{
  "n_layer": 9,
  "d_model": 224,
  "n_kv_head": 1,
  "d_mlp": 768,
  "activation": "swiglu",
  "norm": "rmsnorm",
  "norm_place": "pre",
  "attn_scale": 0.177,
  "tie_embeddings": false,
  "parallel_block": false,
  "init_std_qkv": 0.0377,
  "init_std_o": 0.0,
  "init_std_up": 0.0377,
  "doc_mask": true,
  "train_tokens": 134200000
}
MLP neurons of a small language model. Each row is named by its layer, matrix (gate and up: input weights) and neuron, and shows model dimensions 32-223. Each number is 500 + 50 x the weight over its row's rms, rounded and kept within 0 to 999. Numbers have three digits each. A neuron's up and down rows have the sign that makes its largest values positive.
After each neuron's rows, "fires on" lists the tokens most often at its 100 highest values on Wikipedia text that the model never trained on.

L3.gate1:486513523519511475535587458504608440496497543412398454515493504476523460437534471389466407441489511438530587479536491327444492533407504568570534469458568549524471527503516466397429478507516563452501663549526528510465499467499548533582483538477505491539540489467501541441506490481491474455597520553495442524648525515499567535433482478409529571591382553463502397508404555551544436425573501465465573536446508482459436521537457485524497507410373418563466405448487496532508554511478521431485557512504477480453455541552556511533496552533442490516435534573528446527507440433495484520
L3.up1:487544431572490548502500512543532466517442463439435460502569549531546477527474463446576485524438401536492511477451493489558451587370484536547527607506476541476475539562557442348530492501474579427495545475535591588488495523427539520547536578445401454592434461575466475403449513439482480522522554529505417488576449548477529565455409508398566453536455456486456437523483501453519525495517591521525601625461509546505404474523517521511527495465440466642493404436447501468492518496354493447456517547480481529483514487466592437512448490500487465499439551574520440519563560456525446440
fires on: ".", ":"

L3.gate628:509482510484463520479492557514504415536415484452425459516477482433613491444436464493491566494530447511502519438513488497539411452466435562416466491497579535540518524496585532476485429473514562457513580484413546456420417493511618472570515481530532457564565505541486491457477551473456547401517500512535392573696491516555500525459544544385407505493519544539522503551442502438638453517535448523513460520402519492531508532505508537570516464527473481505484464567547506631491483423509520472462468491494528505443482515520463552538523524562476574506378594558524423603547383438496516483
L3.up628:496533491493505529425436557497509462503440455479487447548538464511495478398479495485519569539493400537482484510487504530533413480422394580418437547564488563536576509473549573539500468477479589429537531438412521521564389550447614489495471505539492474579568451595516478429478483448498466438493520594563342547645472566530580527486429506434402399507496493543466565513500496474541534521506541524562424584441547549452500470460474599580491525529470490548464534544557485567477450423530516479462441502482564514411519440477440492513520476493493601474463511547514495472558450490539546503
fires on: "an", "ian", ".", "ack"

L5.gate183:470561560460554451497427598412467567498453539562497433523517489442421424485514518484543572480480403486457531424529483509566497536457539528501504495491518470462621519613503504439481601438508505508483526500541437541618512552521486470420433447505473546421503523587464510543413458474602490507482445487537480439524490559472486560516515524486558356548505458515457446375569527533496562532460609493485514412560549508572455546558533443602367496567497430443490440425528440511513463497549523463532564481466494492486531492483548521611517570476452537466474441600534615477469442544492530581
L5.up183:554480476418512427496451515443535403496497446497487557517562558617527472443453523495537471490510497450566462587550432462402603525533531460539480471572535428458476535428493429477472577527463462575455562565445592449540556585575473499474503479458510512543501571540513485438484492387493491421491541504495464483479501547405512365474492574525402518560534443506485499489528512472521539520564445545530471669485436552497434573500473434478539403479584467478528442587493589503602460483439492567500518443457490399498502476516512549494430507459443410491486514439438459485522474548524524544
fires on: ",", " that", "\n\n", " ("

L3.gate515:506491436495504554507561449571570395523505559464450515511499488426484544492527506509519456528475493419498583501617551459551425536481462598540546566409573498480422509491492443452452407578482633462529516518484487499430486517506591503586427585489507493535608440541465505548466429504560452496583528489534488498519441438483484527488464546448477626534513556548498475559485449528523413467517543512548583582466590492506429565462392556532583546503441427515475465467477529552540545580484468527512578451462506455421375545475545447553454544526427471506438485514558530488550442501520542566
L3.up515:477511482522376591538531359539510438499524518444466512507567452506570473497429463454523472558606463509497564508593489503442503517433554542468518564511470522457517476428489515477493487514572547557541504512497535510424458407480480444563482531553519491529575494505545524483499501482590545507558596594543462561560489430436449562474465497488565521518481475534511478519522576437526490498390503498515613473423569504507540505500384519443512506597472552535561317556525454400468542523504474464578582543480490531445507506519604397564480479496519391471397571576456478480519450550507477481
fires on: "."

L5.gate73:490497417517448592534533501500509438576544520524509528493430489522523480510432553445531542523556381558568520545497397563397464365447547548548506500508471488494496618436424494491456510549522508474438531458533521464547442485565549477527494453465520515521541445535503526534533386514521557458499598421531482500522549435513549373488480535424542560466405466525482512430437527440538478471539476484563533513544470483446448551525440555529495559472481601419545404473441473493600461509474467528525438566440534566536599472552552461614473554472608498546456460487485503548488499484513478508
L5.up73:483553494468438490501562533481483386494520457540514485519523546424485522453514578480520464531520410518525619457482446521514452346459547489557477574474434557519487533481429534479446536508548492506442496490569470494529374351486531460463438554506524582387546492552459489514549511436470461416441427456457508399527452515528479358445496501444549528463381509487483496460467591461376487429547430519532501492468511488503440380576498486470466481547517462460589500481529455544542450517518461454524473445408527531413525477530565475538507551455442418458553455490579634564548502438522457529
fires on: ",", " and"

L5.gate363:510488514538589438399518540464556497451481499456493529549489467563567449477561571430443532497487476480469531525498545498559556561576535518512491540513493456523562578449468579427530589447556481454553549470556499494533475508555545533462426492426534530470464517652566475449516446396456464615561465465484598450548440517485485418523457497518533453468504491438425455488421530505473547447460494498488486430502511406416449535483434458510456453533518430472543485558607535545482471423475494516451508407435544394446532466567597519576460533499460454431532473595508560545525480521468566476
L5.up363:551509510476519462414539590416479537504460497620447507589614605487514412404572583463439526438567588458508510475539496447558562485497577473453428467478505504498568582398505463428517519415534553471554491462513538480567499484517527471410559545389505491462510527517561478439529545464456374591524489500551516458559462537561503476446439531527556534516537503501479503528509534537505482553463426528545561502494474449374452569519466540515469469500452445494517472573522507449557515425426533518561543473433557504439494512559563534550578556506491458496518503545487536489518460484561489574
fires on: " which", " also", " that", ")", "ly", ","

L3.gate461:550515498453504437459518445483551552495463485488496462455440481513502523511492572496489523502464522469490552544512569440474494473649426439524529443530573511503514553490441555523430530459551502542485493616498521405531417485554447559448449549493575488468521458456567465487464443355524516344605509361430450501528503504550438456544492418497510470489402513512400474507519456541521582537566605491542550480465456462572452533486575431598520484542502431440531504502523548532583467485532493547418430487551505533515572530539496602486463610530518466474548470539631559558420487533434566572
L3.up461:565533453471616478408530473555528498448411508379478474421453532471428438416485508485518487465465609571520560521429422423539462588467438474527501489475496495460497577470489422576439493493488494478495500465441513455555515450559483522540485407506613491429551512449550558424458486517522458444456372459528485563501556563507608499467531579563538495576436502476460554481491412446511495463541588527465479495516451506517492446554554374602495500558455499490555486512541500543556452521504421426473439448449446504456494489497519543565504516467536523469516494539532497467466407565514575551
fires on: ",", "ow", "\n\n"

L3.gate692:521477539497553466524599521512519435514460497500397512521504466489538459623502511516513434579474531526521544560460454434385441504458455560464531521524419468520525531430471558433444466484566524452515591451533615467419497464493481541575519527485468473506548468442457508454490537538547504502570590448473478520623523496453577505458400431426448447570519508401519527508549548518569495516516435549463576602432500559469415420511479505504483470506497540516561470448440460524561498473480491596489495534560380526422486536568550562487480465523478472509530519563462367530499523443493407492
L3.up692:481577551498547556602550553610517510551477437439480501474491445487530442579520407550637469505537514479452579504422454476419485540448536582553621572477454435495591524501412446586542483479535572509530587477527465502419430560448487515526489507545497452581572501503487422507485535508539581543617589524452495516546475483516552536580484472398540440433506554482429521468537419530478538519424561478519487589456493582490444481490474537481435483470555560540551388400515441516506527432523438479430510546493477504472451528471474554543526449496500449521451450490490463381515517507505539490
fires on: ".", "omen", "ame"

L3.gate69:482518510539559470355537451442549429503489561402417435540416527470563493468522508443474494477448479552567490559498560507475463535467289466513589531539481503443414599487524426442346550515521485467436453486562560482562396439522542424529482462482430501504637466454409561451476445457539474425494462450467445514552520544503474497543533538424468556513509471518483559472522510438440430457489483494580546476456503468443449557497445484539399414597473544455499472531523514537522477478511485541534457450442561544421487544481527527531508498480520513469498545477587524523502523475404544602
L3.up69:562547508454449423483641511455517504494518521455496455546403469589591597481519528437485444566493403465582541499600531480509506493638525539475503529476564498408473540460411515475496494472503523488442536558534568480504492469500560465475473464419471495537501479567504545541471432468516514494472517391425514516547523456481509391613520507504511451531410472453508533460529391525418530489464476510529478422506453368538457497497521472481553603474531537485534523455344569525536471560485574530474459452562615515498538480535457433533445530502440429463483490515518588534560472551494487522
fires on: ",", " as", ";"

L3.gate224:534522581483534423467547556554485514538461556494450492548478493470479592543531415484509547558405493522545465522440491513543502495463466428493545474532512562432414630558469511434485521457487479486469515555622438463458450474540432621570473578507483470526496434430509501536425470447491559485489496414502446517556531519531548432586433485514569480574532511443425418385451551514488515464612480468484563410430501457388508538456515414531480543543417508457446500520480579524571442551438509526409462457555488568451545576540579492511481564517471496520535505514601562551464537549511570524
L3.up224:590519565493602558405446475490491463488534478455508485527472481487584498602550522347570546497518445517551528439491569526422389413550397516459508481488520529490501577564496545434404523529527549466495586450505537540566538399473548530516484445448455475482490549495531492510433359446482468536417471443497456484455493510554534468438518429510493496438438418449522450543497456474523549533473515551445431510547459480527490595523568507522462592535382528519565503556537506573491441423428580419395433528456490509459522482516537587550499520494531470522480510570538528518547524626434486535
fires on: " and", " as", ",", " He"

L3.gate674:543557498415475519464574479571527452573462543475430489490508453505475580497559470496436481472512449493475501500578563431509433508506417509607519632444574494432460550380536447514452470523464497460493540491524492470470359481464586493544450566455494538541505513544424506558469419503501469531530527478547485533529462446429534601485576461488536562544480551564517462370540483501550532564617468511498531589481567461510446599402480540555490485464464467483431456510415611476554539518503429578413584499483502475420466552477523489501458527530424470507511537465569589546498529424526543525
L3.up674:485531512505548469531600506555496444521528458483474556520601511488493551563444416456583554493534502522493563456596501516507518516413512533534448574484489560537515459499554479578506443523488486554472572540418482522459451590456500564558505505492504479565523588470454531541447509445496496468494631531603496595527487469493470550424491459408529554535603614555505500477482486416552489543523521453445581574459549463530540553459422524457541406546402520465548377488471483397466553517456484476458613564496457519380435446479572470495502479482449498558430537505420472579537498420532529543
fires on: "."

L5.gate462:527491563574481414475577512503542503430484509501536519548539519527493465492507549579552501503477504484538565459594548483572535556497520432494486453465513466514530541479457502488499515490553604537573554522551469490546454429492494471604468521475489546487430439498506546435483492570469531565538579463409442473494526513452523499584447531490582533486516524539431430407581523573505505506548497513581548484522466425486608478484352445575583456548575502462460373370638533470519441485463592508516532487545634476397466503536544550558491551475463484478427485499494531443544444558539474534
L5.up462:492520518532518423536501513453513532372471496537427380502588481404491497616528435452510540560504479530477524416532518504542446444548488428496502467617527475524579446533472546494564433545506521442543612520590585405536559465483450504518504387499480568631430481551453499492523491553432524473497518471447383436574500495498476433511385573414534462539455445561485428450498525579518519439528428508463525439518452410404494502506471502474552545516443468442566432455480560427499510470484479464502507513495516536458568484577543399550584537552409551481428587567504463516490455479504468452
fires on: " p", " h", " w", " which", " that", ":"

L5.gate79:514499456556416518538472495516481427554580517449446432489442498441672566587475471466524511556580530553560554511458499466453444410462451472505525484482439465502542521481455535501472422482594415462408517575468608518473464544477498481636513468506545453382485415370444476523544533529525492555414533491534534457506528459506382496529541524435584458502472505487588495481492474434443454415529558572453499454443537436539506436481555461458460521530534567470528480336525538476477450557494578505591470493479614542441506465470500457492484522443496539468391489442527549466480504485476516457
L5.up79:488555543477539434445502467482481420501512565646490442539450481585535529540534593520472540482559480483453504456473476530516487460611449533490495535548457533552595462493492523455529469508584512475424571460559486544530459514484453488534524491539499581474551396485443556512443458437564442433527516377427495570539473560523505457504419593397571501446494520501370503441612582470416502508511532568446480491551628486516533544600523445535525589577498448495561509397586518473530504531486520501551458506513541546464500497518538450508471467484471516468645462494536481433554484566498532513
fires on: ",", " by", " when", " as"

L3.gate640:448479468458522390448496454442537518465423431486506442448450500372512503464496543483475499379491565535536459485548528421536469497584401436536490532465565436484566600458544494632418451529470534485521503493432632475496550489602482544514497438525534484471505383435517605459521501524482475497528447474506495532426615488510546474595546551436449472528443576485583464534509425474584480468459513455473508575476392437538568565564477565551522453524503493438547512497584496477570527417470455448542439404414454435485513500570417512455477537544551466446486530596566463523479485538439523523
L3.up640:526538486469520419412443476458587538427473472411444437458447560422414511512525583485543478498475486509535530484490550520591449459610459478519504536459509568492542475482434474554366422473530493539573429575467513489526452445580459503518383523544551504468521475374572515491465460501492443524481392462550485504425518582471469446568572532515525533504430490542478550501604519429471469512476549496575491499419436447498609523427516466594445563479485463490518566507427539594506470503561493469507511510547551457466496494540543617539460485485500473558416470481551548440465499533452586500
fires on: ",", "hen", "ough", "6", "ile"

L3.gate48:495430539480462473589482597434461480558530505509488505551460537525487538566408534479542471556460438492592439415521439513492488517511563560440463506536547528471520539481453573444496547465626477488456490517432466509530483520416434586576583587478525513523555491576504550497579520473558620431556581454517428582547521503511450458497428512451562496527502501558579423451483459464519499473496427491409547474494525520446486522418505536473579479550433483551473424480594412528596533562501465533464469466486554574451505570534415533538452545493514482483486497414440427529565538492564404521
L3.up48:540533520496504536540504577473507508438462486498572493409572616561425500589534508486514535607466488509546539457514529503606417461418492484522487460466468451539498488554499556504500491583566529527506451423506483571541546478504564420492464516455452634452564554504521590491567509476517485440553442520504416443459429439573461485550439541503487398523453530540561380514497479574453447413463527585454513557459452559539445533511472523456511560503549474593537525405570518514516451498461619471485437496524586449589460519556565507442425548413463553446491583452563539506465491535482512551
fires on: "s", "K", ",", "k", "P", "ate"